MLP neurons of a small language model. Each row is named by its layer, matrix (gate and up: input weights; down: output weights) and neuron, and shows model dimensions 560-623. Each number is 50 + 15 x the weight over its row's rms, rounded and kept within 0 to 99. A neuron's up and down rows have the sign that makes its largest values positive.
Before each neuron's rows, "raises" lists the tokens whose logits its output raises most directly, leaving later layers aside.

raises: "ions", "ement", "ion", "ary", "eb"
L8.gate1150:51 38 37 49 43 24 34 60 31 53 46 52 63 35 49 56 42 47 60 40 64 67 47 33 40 29 42 77 15 36 36 60 49 27 30 57 45 55 61 85 73 81 13 54 34 47 45 28 69 38 53 51 43 42 36 47 56 52 46 63 35 45 23 55
L8.up1150:47 57 68 47 53 32 49 41 41 48 64 63 64 42 47 60 61 58 59 28 63 56 50 53 52 44 42 60 57 60 95 41 57 48 43 78 45 57 47 72 57 46 34 64 37 68 65 65 42 33 50 32 49 25 52 57 42 87 75 62 22 31 47 57
L8.down1150:59 66 46 22 49 11 65 72 61 29 20 54 42 51 49 46 54 52 65 48 67 26 49 42 51 54 62 29 65 79 43 65 26 34 51 44 67 57 66 48 80 56 62 35 48 48 51 46 36 46 49 40 42 23 53 39 60 12 58 57 41 27 63 61

raises: "pass", " means", " way", " adding", " students"
L3.gate957:42 50 65 50 43 54 76 18 39 63 29 53 70 54 29 65 61 49 50 55 43 72 59 50 57 49 38 49 46 57 41 54 34 69 49 42 21 37 77 48 32 53 60 39 55 64 39 46 52 81 57 45 48 31 35 56 59 41 63 56 28 41 28 81
L3.up957:38 49 35 40 26 79 50 44 31 56 37 49 44 47 48 64 58 57 54 26 54 54 68 44 47 58 34 53 39 57 49 56 40 50 51 55 46 44 49 38 46 55 40 35 53 40 38 58 40 69 45 57 38 77 36 46 45 46 68 46 53 47 54 66
L3.down957:45 49 72 57 59 60 51 66 70 46 49 38 45 58 54 74 61 50 64 57 62 72 60 53 39 55 77 56 71 43 56 50 77 43 75 44 48 62 47 29 57 49 29 31 36 37 19 42 62 28 59 51 51 44 50 53 40 54 65 49 43 60 30 63

raises: "e", "ack", "ek", "ys", "ees"
L5.gate40:50 44 36 53 49 61 54 57 58 34 57 45 72 38 60 65 62 80 50 33 41 62 53 14 45 37 26 41 41 38 34 56 92 26 33 14 44 34 54 51 59 34 29 52 48 38 45 69 47 60 67 27 51 57 62 57 16 38 42 61 61 74 46 51
L5.up40:23 35 41 25 38 45 39 75 43 44 37 46 55 61 42 78 53 17 37 53 25 52 57 53 50 52 37 50 64 66 35 35 70 42 68 71 32 62 34 62 58 74 51 50 19 75 36 54 62 61 64 38 41 44 76 47 57 54 45 72 35 54 57 46
L5.down40:55 54 60 53 25 46 46 50 64 57 36 77 39 46 59 49 37 47 50 61 44 56 38 38 59 42 44 42 67 68 40 45 51 38 63 32 40 63 48 59 59 40 51 63 56 45 63 54 37 43 45 61 37 35 72 79 28 43 61 61 00 50 56 41

raises: "ty", "th,", "teen", "teenth", " issue"
L3.gate306:39 50 37 42 64 49 39 66 74 48 27 82 45 22 59 99 38 32 54 50 33 59 38 61 68 24 50 50 63 77 37 27 58 60 47 14 54 65 54 51 69 61 20 77 45 65 60 34 50 85 69 31 55 30 45 38 25 51 25 66 47 30 45 58
L3.up306:60 42 62 37 58 30 45 79 48 36 44 51 60 54 07 53 54 31 60 57 53 55 36 30 28 44 55 28 50 32 54 25 54 45 24 55 79 41 58 53 61 49 28 59 30 74 52 53 52 39 52 38 38 48 66 70 40 39 47 52 28 57 65 67
L3.down306:60 76 62 52 68 65 39 48 35 25 45 65 56 42 27 38 50 36 74 43 48 33 77 60 53 58 60 56 49 31 49 41 47 33 43 43 73 72 63 48 49 36 34 63 50 57 43 47 32 46 47 38 66 36 54 61 43 53 29 31 50 71 45 44

raises: "N", "E", "O", "G", "C."
L8.gate326:41 39 78 47 27 19 60 65 54 52 60 72 44 36 43 49 48 61 43 41 59 70 50 47 28 44 47 62 50 37 46 75 71 46 38 66 32 29 79 27 39 74 40 38 33 23 75 49 96 44 62 52 35 52 25 36 47 61 43 40 70 52 38 54
L8.up326:44 47 62 76 55 59 50 55 64 15 42 61 31 32 56 55 72 33 62 70 47 61 46 39 34 77 49 65 58 66 28 61 44 37 79 54 37 43 31 49 41 43 39 52 50 44 21 48 56 43 30 56 68 70 68 54 43 51 40 42 69 59 67 67
L8.down326:47 60 68 44 56 37 64 60 39 42 35 59 52 06 29 59 62 67 75 66 53 46 51 45 34 30 55 42 47 45 42 53 75 61 59 53 42 43 31 25 39 63 58 46 34 56 54 39 42 58 51 38 62 59 50 44 51 52 63 21 44 35 48 52

raises: "ork", "zen", "ctors", "oming", "ced"
L2.gate827:77 76 73 73 46 50 21 49 70 33 73 48 44 52 67 19 48 68 61 92 42 58 80 35 64 40 53 48 38 45 43 39 51 36 57 45 68 65 58 48 65 36 67 29 71 78 21 53 74 57 38 45 50 46 48 58 50 45 64 34 69 56 33 66
L2.up827:63 39 86 66 60 66 51 60 42 48 47 47 41 50 69 52 62 52 54 77 67 69 67 39 75 51 46 37 52 39 53 45 41 16 57 48 53 42 50 51 52 51 58 19 57 66 57 68 50 51 25 22 51 74 48 60 47 16 67 57 66 41 36 65
L2.down827:55 66 34 46 27 32 19 31 43 32 58 30 49 52 54 29 53 56 70 70 50 73 58 48 81 31 60 36 74 48 62 38 71 25 46 26 53 65 60 56 47 34 84 27 48 83 42 52 74 39 44 46 39 51 43 76 50 60 69 63 48 62 30 61

raises: "itions", "iments", "ests", "eline", "ctors"
L4.gate1267:52 36 68 34 54 70 45 51 68 50 54 34 58 31 74 41 45 49 55 46 64 48 46 56 66 29 54 50 24 40 43 57 53 78 39 50 47 24 64 33 59 53 26 57 49 46 39 61 70 46 45 69 40 81 39 46 42 36 59 58 67 61 57 82
L4.up1267:42 67 52 46 50 32 50 22 78 39 51 18 47 22 28 53 34 46 71 42 48 31 67 73 41 22 45 24 42 41 33 81 75 43 68 27 76 29 62 35 55 46 47 39 63 67 40 73 50 60 71 66 33 46 69 25 17 24 43 58 30 32 56 83
L4.down1267:40 51 49 59 52 29 37 45 65 42 16 56 26 29 19 28 41 35 46 44 47 44 37 38 54 57 66 24 40 50 15 69 56 31 55 35 47 55 65 60 54 63 40 57 37 53 63 68 56 38 38 71 48 74 45 63 34 13 42 34 46 43 53 47

raises: "iers", "ept", "irm", "if", "etch"
L2.gate292:67 46 63 43 68 47 83 28 21 42 55 64 54 57 62 40 45 84 43 52 49 26 69 70 66 59 41 35 56 44 43 47 30 41 43 54 42 33 52 80 26 29 51 21 13 21 45 46 80 35 54 65 57 45 43 53 38 59 87 54 49 44 48 85
L2.up292:42 40 44 54 42 30 35 38 62 39 45 47 52 24 10 35 47 51 72 47 57 56 56 55 50 73 48 59 60 38 31 47 28 61 39 29 81 49 35 47 46 76 50 31 57 50 44 68 41 44 38 62 74 51 52 60 32 32 51 50 42 53 56 37
L2.down292:65 52 60 34 41 15 69 46 71 47 43 65 36 29 28 34 30 53 16 62 75 80 71 44 50 91 30 49 34 46 55 53 52 55 52 57 59 43 56 57 44 66 55 27 53 58 41 58 63 38 41 46 71 67 62 30 23 51 63 45 61 45 73 70

raises: " birth", " rise", " way", " origin", "ed:"
L3.gate678:66 42 77 39 41 39 26 77 68 36 86 28 82 63 74 47 40 86 50 44 36 73 59 52 45 62 34 40 59 26 42 70 27 36 52 71 61 66 54 42 47 61 67 51 37 74 52 35 59 45 51 44 51 61 35 62 39 77 17 37 74 37 59 44
L3.up678:57 50 23 55 53 56 69 31 41 58 49 61 84 66 33 46 55 38 45 66 68 49 51 81 44 40 78 52 53 37 78 61 62 45 59 80 42 67 43 50 58 41 62 61 43 52 45 46 49 27 45 55 19 46 45 30 60 61 47 34 72 67 19 39
L3.down678:60 63 41 70 61 37 40 49 51 46 87 38 60 63 55 25 46 35 64 50 57 52 63 33 38 64 37 29 24 58 83 39 45 64 47 51 71 54 41 64 80 46 70 75 52 44 53 57 74 39 42 27 48 52 58 59 50 47 74 64 60 48 41 42

raises: "90", ",000", "th,", "99", "75"
L2.gate681:54 99 61 46 66 52 47 60 70 40 52 71 40 55 50 62 38 60 55 32 37 31 41 49 66 33 40 43 69 82 51 57 60 39 49 42 26 37 58 47 40 29 60 62 59 59 67 60 26 24 63 37 65 40 43 62 37 48 63 18 37 42 40 45
L2.up681:56 78 43 42 43 50 44 56 36 32 60 49 40 60 43 40 53 56 52 68 59 44 47 41 54 35 34 48 31 71 62 62 75 46 50 56 37 34 54 07 39 48 66 50 38 77 65 52 44 40 42 46 72 17 52 65 53 56 52 37 49 28 54 33
L2.down681:42 39 65 80 32 62 29 67 51 41 60 43 60 37 49 41 53 53 50 65 20 35 41 61 71 56 21 43 38 68 57 47 37 67 49 62 27 53 63 50 56 44 40 55 58 64 86 54 28 41 44 62 64 65 30 62 72 73 48 39 25 54 29 42

raises: "lic", "uls", "==Reception==", "lying", "ly"
L2.gate576:46 43 63 77 21 35 48 39 44 53 77 49 33 43 62 42 64 49 58 39 58 56 47 46 57 63 38 58 49 45 36 49 49 56 69 43 49 48 65 46 47 22 50 54 54 39 24 60 51 38 42 31 68 19 66 35 47 30 48 55 62 66 66 50
L2.up576:48 46 46 73 56 50 21 44 37 42 66 61 73 52 35 49 68 87 28 30 53 45 55 57 30 58 45 60 45 43 78 43 45 32 50 32 46 51 75 40 36 47 57 67 56 38 49 55 69 50 49 51 47 06 44 57 37 44 47 64 99 54 49 59
L2.down576:44 37 16 49 36 48 56 64 49 44 34 36 46 51 52 61 31 69 40 16 47 46 43 41 37 57 65 60 27 56 68 75 33 62 55 72 59 54 58 29 38 58 66 74 49 42 48 59 73 67 40 54 74 59 56 43 44 43 66 75 54 47 37 45

raises: "usion", "used", "ident", "ront", "isc"
L4.gate868:53 64 40 31 62 57 42 20 66 61 63 45 20 62 50 43 53 50 44 44 57 51 24 52 49 61 43 40 49 50 39 75 35 52 55 26 49 34 50 85 69 44 59 71 39 33 75 25 46 52 54 57 52 17 44 50 70 57 66 31 71 34 36 72
L4.up868:46 64 30 57 46 48 61 37 52 67 78 48 63 65 58 70 53 41 40 47 43 32 30 09 47 49 49 59 46 55 38 69 59 56 62 34 48 39 49 48 65 64 37 58 36 66 68 49 29 64 70 39 63 25 69 36 51 76 48 37 84 38 47 66
L4.down868:49 67 45 58 67 33 39 36 47 47 65 36 63 45 72 48 61 51 51 44 55 51 08 46 67 44 88 59 39 58 58 92 55 56 45 59 44 54 47 58 57 50 32 78 29 52 55 45 24 78 52 45 40 37 31 72 43 56 67 34 58 37 50 68

raises: "ha", "ile", "terior", "chang", "cer"
L3.gate606:48 76 30 32 25 57 45 49 37 37 17 61 43 39 54 52 73 48 58 48 48 50 75 43 44 67 10 79 37 51 41 38 62 64 48 60 38 46 66 20 57 71 84 73 60 66 25 56 42 83 65 58 68 42 50 63 42 66 46 85 51 49 25 62
L3.up606:41 72 42 52 18 68 58 66 38 43 35 83 37 15 42 49 83 45 59 14 83 45 32 53 47 51 20 60 48 43 54 50 58 55 62 58 43 29 52 53 40 54 49 79 64 49 57 35 46 58 80 43 73 32 49 39 46 49 35 70 51 76 52 34
L3.down606:42 65 38 74 41 88 61 72 37 48 61 70 20 34 47 51 75 56 62 29 77 31 54 48 45 51 48 64 62 47 66 69 41 42 41 55 60 41 46 48 32 49 51 60 46 51 29 48 52 66 67 42 40 59 40 47 46 50 40 67 65 65 60 43

raises: "us:", "us", "us.", "us,", "uses"
L7.gate1089:48 33 67 56 71 55 45 75 30 42 43 72 50 64 49 59 41 56 44 19 83 59 59 46 70 36 51 53 64 72 42 60 49 08 56 23 39 57 53 76 52 45 40 55 57 61 46 43 42 45 69 48 33 43 46 41 42 31 52 12 10 35 45 66
L7.up1089:58 54 69 29 54 43 63 58 45 53 10 47 53 58 74 39 60 51 56 46 44 36 67 05 31 24 76 11 71 54 49 47 41 42 67 42 56 41 42 55 34 47 59 50 64 40 56 35 36 41 43 42 15 25 36 62 30 29 66 40 27 57 68 82
L7.down1089:32 36 35 35 72 60 51 47 43 66 49 51 60 34 31 60 63 70 43 44 64 71 40 45 72 39 40 21 62 55 41 35 65 70 40 30 50 49 61 59 56 82 36 75 56 69 48 43 45 59 10 45 44 36 44 59 41 35 61 61 28 54 68 28

raises: "ney", "off", "well", "et,", "ef"
L3.gate842:47 40 53 40 54 29 59 42 58 35 64 47 21 90 55 43 60 70 45 43 38 52 56 53 45 75 50 67 33 22 57 62 38 73 58 66 37 46 61 75 56 51 58 44 45 49 42 56 52 63 49 57 54 34 54 44 44 47 29 56 54 53 48 54
L3.up842:51 37 54 68 39 62 50 26 55 31 75 44 71 51 29 17 67 87 48 36 21 49 87 54 60 61 44 54 50 30 17 35 37 35 59 56 51 72 47 43 42 62 62 43 58 28 59 33 44 56 58 53 63 25 60 41 57 70 33 41 69 30 33 71
L3.down842:51 62 31 46 55 43 49 52 73 38 84 53 38 50 38 43 88 71 52 49 37 48 88 35 61 60 65 48 57 36 61 33 31 51 64 82 76 54 65 63 28 34 57 33 55 23 65 40 34 68 34 41 89 51 39 70 44 53 33 26 77 49 56 51

raises: "able", "ables", "ably", " papers", " parties"
L5.gate75:37 86 61 73 46 75 47 33 25 73 29 60 60 53 58 59 76 67 34 56 51 63 57 47 67 72 62 66 44 58 36 80 75 61 43 49 35 60 50 50 55 68 46 48 55 38 43 52 64 28 40 66 53 32 89 43 49 40 51 28 56 52 49 68
L5.up75:52 43 51 49 42 49 59 55 59 40 48 47 59 45 50 69 74 58 49 57 54 45 68 33 42 54 43 51 31 70 77 74 33 37 53 76 71 70 16 41 56 16 69 79 79 53 30 29 71 56 52 36 70 42 56 40 72 53 34 47 30 38 49 64
L5.down75:35 37 44 63 57 77 41 23 65 72 43 39 63 33 48 54 51 36 63 24 58 67 50 51 72 51 63 38 65 25 56 62 50 44 48 59 71 56 42 59 32 13 34 54 41 54 42 60 71 57 57 37 38 60 74 64 65 56 54 36 37 55 41 55

raises: "unction", "ules", "ust", "osis", "ohn"
L8.gate94:41 38 42 64 47 64 54 59 47 59 18 54 64 39 84 37 62 49 45 39 64 50 58 56 31 48 57 46 41 38 37 43 48 66 35 75 50 61 36 53 45 35 76 49 72 38 44 35 54 69 76 51 65 36 32 42 61 52 69 77 41 59 32 47
L8.up94:62 58 60 56 54 69 56 44 74 34 68 59 75 48 73 54 71 40 64 32 55 56 57 64 83 42 41 65 29 58 36 55 40 64 35 70 27 86 49 52 80 45 62 39 42 62 52 78 65 69 46 34 50 20 52 72 79 53 37 56 50 65 33 71
L8.down94:48 50 42 41 60 66 64 53 71 46 54 34 61 12 55 67 60 77 72 47 43 73 61 59 71 52 40 52 53 41 43 21 60 63 48 79 37 81 42 64 53 33 42 47 49 45 34 56 55 82 66 33 52 64 60 61 54 47 45 53 25 49 33 42

raises: "sch", " der", "sp", " von", " z"
L8.gate291:26 40 37 54 26 64 37 31 36 56 40 56 56 37 40 44 58 56 21 72 19 59 29 67 77 43 46 58 65 23 48 57 50 53 49 35 66 54 47 48 40 38 70 50 78 37 57 49 43 54 23 45 62 52 56 35 52 26 52 32 49 48 36 36
L8.up291:43 19 58 49 46 54 59 44 55 75 58 69 51 39 46 43 66 59 64 43 42 34 59 62 63 32 39 25 46 48 40 29 33 48 46 55 57 51 43 42 51 38 66 59 55 70 56 67 47 72 51 70 35 34 72 46 60 45 66 37 63 15 20 69
L8.down291:88 64 50 56 40 51 20 73 34 55 52 72 70 43 63 67 51 48 43 20 30 47 43 45 56 59 54 66 76 41 44 88 56 57 48 48 63 44 36 45 17 58 56 35 53 37 60 54 61 61 62 63 87 65 39 33 54 33 58 10 23 53 12 57

raises: "iance", "ocated", "erg", "usion", "ied"
L3.gate478:51 75 41 41 73 42 47 31 29 69 69 61 69 60 60 74 59 31 57 28 43 47 59 61 24 50 42 51 38 59 59 63 73 59 40 39 34 44 66 41 43 62 62 14 11 82 57 62 39 33 74 71 17 52 42 63 51 46 55 31 67 45 29 24
L3.up478:71 52 44 48 48 36 76 38 59 43 79 24 51 32 74 37 60 42 74 62 42 70 68 41 35 88 61 78 25 46 52 48 35 44 39 53 47 63 69 41 52 79 47 60 49 27 28 22 35 52 52 37 41 75 42 29 52 54 46 46 68 12 75 36
L3.down478:46 37 29 24 75 21 46 31 50 67 51 50 42 28 25 52 60 52 47 51 45 81 48 40 47 85 48 63 47 76 50 48 38 71 39 16 44 50 45 38 17 61 46 32 48 59 40 36 59 47 54 41 40 54 63 19 74 52 26 53 74 36 56 20

raises: "ition", "ial", "itions", "-time", "itive"
L4.gate759:65 63 28 42 41 50 62 24 31 34 75 76 49 72 64 49 38 49 76 37 23 35 36 36 51 51 53 37 69 63 40 36 60 68 30 62 33 46 49 42 37 54 63 51 74 55 44 48 31 49 65 51 29 37 64 49 27 35 52 73 61 72 58 77
L4.up759:43 42 31 48 38 50 68 48 50 39 62 65 44 36 44 22 61 37 11 54 57 57 43 44 55 56 33 47 11 49 40 56 54 52 34 43 44 23 64 46 39 56 56 38 66 77 68 57 14 60 62 47 54 43 82 31 21 59 53 58 66 87 74 39
L4.down759:56 41 41 41 67 39 47 66 50 04 57 47 70 51 57 42 29 41 36 41 30 47 45 62 25 57 33 26 35 59 46 42 42 40 34 53 73 56 37 42 57 51 38 36 62 53 56 58 32 41 49 22 66 46 69 39 34 07 25 68 39 62 47 34

raises: "st", "ss", "sc", "s)", "m"
L8.gate91:55 44 61 49 51 52 54 64 70 40 59 65 14 64 61 44 54 52 66 51 53 80 52 54 55 37 61 42 34 49 42 36 40 45 50 42 61 72 46 32 80 68 58 48 74 60 72 36 30 45 76 65 49 72 49 29 24 34 78 56 58 54 67 36
L8.up91:69 67 35 62 34 36 72 32 44 43 70 61 41 29 44 53 86 60 26 54 46 34 60 64 59 53 78 40 65 53 39 33 58 62 50 38 40 66 53 25 20 63 18 78 77 55 49 54 47 70 62 55 36 48 52 82 67 74 57 43 75 79 41 51
L8.down91:70 53 60 39 24 26 67 63 35 48 48 47 28 63 40 44 62 51 34 34 36 50 57 67 48 41 52 57 46 18 41 64 37 47 38 51 64 60 44 40 31 30 48 43 46 85 71 35 44 52 41 53 49 69 31 65 09 45 14 49 45 36 33 37

raises: "ied", "iance", "ice", "ies.", "ense"
L4.gate480:68 71 44 57 38 48 66 72 41 57 71 32 62 34 47 35 44 82 41 50 43 42 39 43 52 30 71 36 23 71 45 64 48 35 28 30 53 58 61 48 43 64 63 59 78 39 49 65 40 65 59 45 22 43 36 69 60 79 50 28 60 32 47 75
L4.up480:56 51 61 42 53 35 39 51 59 42 52 56 56 51 67 41 46 59 61 33 24 37 51 05 70 82 48 47 45 26 52 28 30 54 49 63 29 65 55 63 62 64 68 40 46 42 36 64 37 51 39 58 63 67 37 79 52 66 35 14 42 18 45 62
L4.down480:60 74 37 29 43 33 65 61 55 71 35 48 53 37 39 46 30 46 51 37 60 58 28 50 59 48 49 35 25 51 44 48 44 51 50 48 59 73 53 67 28 38 52 22 55 39 47 56 60 47 41 53 37 32 51 53 49 69 24 67 58 34 51 58

raises: "iance", "uel", "ive", "oc", "istic"
L2.gate865:22 18 66 65 59 55 72 41 46 72 50 46 87 47 57 50 57 52 59 57 50 48 43 60 47 49 22 74 59 68 54 57 45 53 37 49 41 26 56 58 46 50 55 41 40 54 37 24 42 37 52 40 27 41 67 72 57 46 41 50 47 37 58 53
L2.up865:47 36 60 69 73 68 78 22 37 49 42 46 66 72 74 62 23 46 69 50 20 38 44 55 25 34 35 63 52 53 47 46 45 56 58 54 29 46 73 44 46 46 53 51 44 54 51 52 45 26 59 52 45 37 55 69 44 50 51 64 51 37 63 69
L2.down865:33 65 57 50 57 39 61 42 62 46 71 72 72 55 20 49 79 54 61 44 58 61 37 24 41 48 24 71 48 48 56 63 52 31 51 28 74 34 45 32 52 36 29 41 56 46 22 43 57 30 64 47 28 26 36 38 58 52 50 86 80 15 91 85

raises: " be", " produce", " receive", " leave", " bring"
L5.gate74:30 50 59 65 40 34 46 46 41 20 39 51 15 47 65 36 42 56 53 66 44 59 19 60 36 70 48 40 64 67 51 49 52 57 56 42 26 32 59 39 31 67 59 54 79 48 69 31 33 39 51 62 49 63 64 62 29 46 29 25 63 69 44 52
L5.up74:22 60 40 51 65 42 52 44 23 50 37 41 33 60 65 42 39 70 35 64 32 41 48 76 47 54 74 37 38 47 57 40 57 69 46 60 45 43 52 18 32 55 54 45 24 27 56 51 37 24 51 39 43 81 37 32 29 66 24 91 73 35 17 62
L5.down74:45 42 60 50 48 54 51 44 48 58 55 32 40 57 52 51 40 38 58 17 56 37 37 51 58 61 34 41 61 48 68 38 36 66 40 65 51 53 36 63 21 45 48 47 95 48 60 58 29 45 38 82 50 70 39 40 49 38 37 38 62 36 38 49